{
  "vocab_size": 512,
  "norm": "layernorm",
  "norm_eps": 1e-05,
  "tie_embeddings": true,
  "parallel_block": false,
  "init": "normal",
  "optimizer": "muon_variant",
  "beta1": 0.9,
  "lr_head": 0.00894,
  "schedule": "wsd",
  "batch_tokens": 131072,
  "seq_len": 1024
}
MLP neurons of a small language model. Each row is named by its layer, matrix (up: input weights; down: output weights) and neuron, and shows model dimensions 96-191. Each number is 128 + 24 x the weight over its row's rms, rounded and kept within 0 to 255. Numbers have three digits each.
After each neuron's rows, "fires after" lists the tokens most often just before its 100 highest values on Wikipedia text that the model never trained on.

L16.up519:133169143171106121169136135110150154112129135122185141164115131104128152142182146135139146138123067146081110091140130164134121072143112128106103112150140150120104142158100132090134141117116133077138117091113115132117113117134153103145114115135117108151122125122124120130118125152126124149
L16.down519:099119128079151171134133087163116124141103098146162096118129122124143070127110085138066162146117117159136127150073094093120100109111136096090141147119135145106153151148114118173145138093101141123097140121135092132119108131104132129177096124148133134153115148129149142118156124098118133132
fires after: "an", "2", "3", "s", "us", "Y"

L15.up35:150136146130146172116145149137133094105154142152157118096119158133101128118154135095161156128164133146102085115146079123163084148126134119115160130124170096142143098127147100118142097125134134119156127200130119146106138101116144109131130183145090207133158165104153087117126147129092135156
L15.down35:107137127124178111120182143159073117136151154134155126148117139111123154120123104111120158132110110116090123123157120117119152101119105131152132144124103129117128115176104128109122140111124135136114145135119076136122122126160145143102094149122095112144191127154091128124143157129084113122
fires after: "m", "s", "M", "ic", "ir", "ul"

L4.up455:127076106143107104143097093156137114154153102111104125122189123112118206115157142132148151119141116125125126111137119136131148111127176109176107103136130147147153083125110121078125105097100161128117131125094168095092129109123134132162125081127145137124107104070127160147117175153113083168
L4.down455:114096157127133116134115148150156152105128085146136124125128159120151113175130140127158155128170102056098120123121114134120129111125108151133102109189114156132103124149126136128121121109130113131121139143079141131108157096150138083144158084110135125165118114087113126141152154095097153117
fires after: "h", "r", "H", "c"

L16.up547:102139142142122125145115137109128141158165101158147126127125126163110141151171107116101127176138108125183104129137115164157150126180132123100095151101134142144172131130133107129114144140157127132151132148100109131135151129135140129148131111149127131125127177141134083100200113109120142165
L16.down547:122146127118147143104151123123118124119139150110129137148114149105111126104113152091127116101135107129149220121132098139142103142109090079134129151133152096095155126172124119125144120141152104157119133148124167122092133126117167144172142134147085120107193094127096134097096157126124112123
fires after: "S", "s", "am", "M"

L5.up264:131144093159100122090116150149160135156134115126098147153095167129101123128176077116143105134151146129160131159149118093120139102118130107092095148118146061145067139113140107127156144103136140154104107109085140205080105144139106119138164087150112103154139116157142161140153148101139075138
L5.down264:139121149122134119158145164132149118133147156101136165100118123110115121157135149125110124133103121120106121123116138125117151104149104115093171148080151144154142138112117156143131116142124123159179133081095148158122146127102127089168113150130101141133105081124135128122083080091061145117
fires after: "el", "s", "it", "is", "ol", "b"

L5.up221:132131124122131110114105150163120145123117110129114122124124135116121172156135124118107106167121134153140157127128139118158150075111126135118133081165135144161167124181120141150090101108142163116116144122114088124139145089149080161116106102151092122116158151154144152129117078139105094100
L5.down221:102134161141117132137121089080159134144128094095124167143146141094144108134129111134118144186076135093107103099129097102125100121085146154095144154070142116158159134107129106098115118147122132146109123129163136108135128128104142141093130163160079113121137101156084132119123111166124129163
fires after: "|---|---", "A", "ec", "et"

L4.up598:118152125159132124135143124113141180146150142101169101089107156153156112131143130104126122139116113156105151093110164097189133144153129140107110141111116125151110078146126139146189084149118108101091157122114144121139110101118149119091164079136107138158094095152142123129119115131103161121
L4.down598:108136135139116120127111115105132125132111113135147116125128125168150137147178122151082111139125176128113059135120155100133110165146125112130149148106103129150133147098098118161124121162127128092114123120179149128106135113124143128108162108124107155115118128126187126174172127136078120104
fires after: ".", "==", "ar", "===", "Al"

L15.up374:073070081110103109183095128145138176150125092154159138119131135145119209095171094119119137098104135149126119150138103105166132112145158091135099149096128120143132115116134092075126114147115128132116121132094120121120150118130121152148101132100138135161112133109091139123098179124150127138
L15.down374:129124147160132152077135141117132104079097169085119141139110125120111101072138160166089115125146155123141186121115081131108075134091097180166166149181126091095110125156119105112137135146106100162136117115126112114152159146108108148095161134134116134167119123153162124111162125094141172126
fires after: "s", "S", "n", "c", "si", "N"

L5.up595:087121097149129136137122128181182103168126145111107162108101115120088093130149127100111127092180181126156120129139172143108146074115086116106129115091103144103085148137108130118156115099130094165137138107116137162171113134152102107155102119136136141150138104104157133128161189120152139124
L5.down595:126089153161119143121174143122116135094110116130132120171187074141107131144149124161118137130149100120085111150088130120123131147168113136119135106078112146180101098060142164105113184116127112150132168124109107186107153127161183122109109113100143134106095106094142173105186079132070160159
fires after: "b", "o", "g", "is", "og", "il"

L17.up433:147100130119120121089091102130115162134120095111139155161131151117087199154087137098133165134157103108150123119140100125112131104134106109157132142119124139109139092137110131105139131064146120116128170133115117170093095112091110083144115059115074137125132102149140115130104174182082113119
L17.down433:120127175117128115138136121174102135117116156101162133115114154174129115131157096142114144118125133142122079127106113069145129086144121146136074123140130111118120120135130177095084139158107101160124167121112130121169140180163096111140205145146105146144108127098106073134093115148149147139
fires after: "ep", "J", "on ", "c", "r", "pr"

L8.up324:110174087142120143138107149124107090178155071126131134110123122140122151153112146109118148106124112135128140113116131128157136143121102149126120142131126133177097125127124129141154109122189127119132122174115120122121148094203141117093155121144131162088126077120145128145099102146143093116
L8.down324:161129097095166137120101128154093171095153112158164115127135131145128135162157114181139130101145124071133081134135149106142147135155093133157095121110125139127116118140094163148114124161170156130103082135158132103074138092120117093156168112150100134142130154124106103122137128167071070145
fires after: "==", "===", "h", "d", "ati"

L4.up232:116147153108140119091147134155136074193144127123101155136079128125123108085086100127112062147136142205089138141149149113116148154118119133116105148159129150145125151137081136139106124134146135127110143138135137159146159106133075165116139132128122150099128116119156173139128146155146111150
L4.down232:163129120158156146122101115071141116111155140139120136116191138136142104096163123150131152178130133102127129116138112161083117108151133131154121121111092107147149120125129170120149104108143102098150098112099119110106181192134171097117110144154119102122150137124076126151085065095102144143
fires after: "e", "il", "le", "de", "D"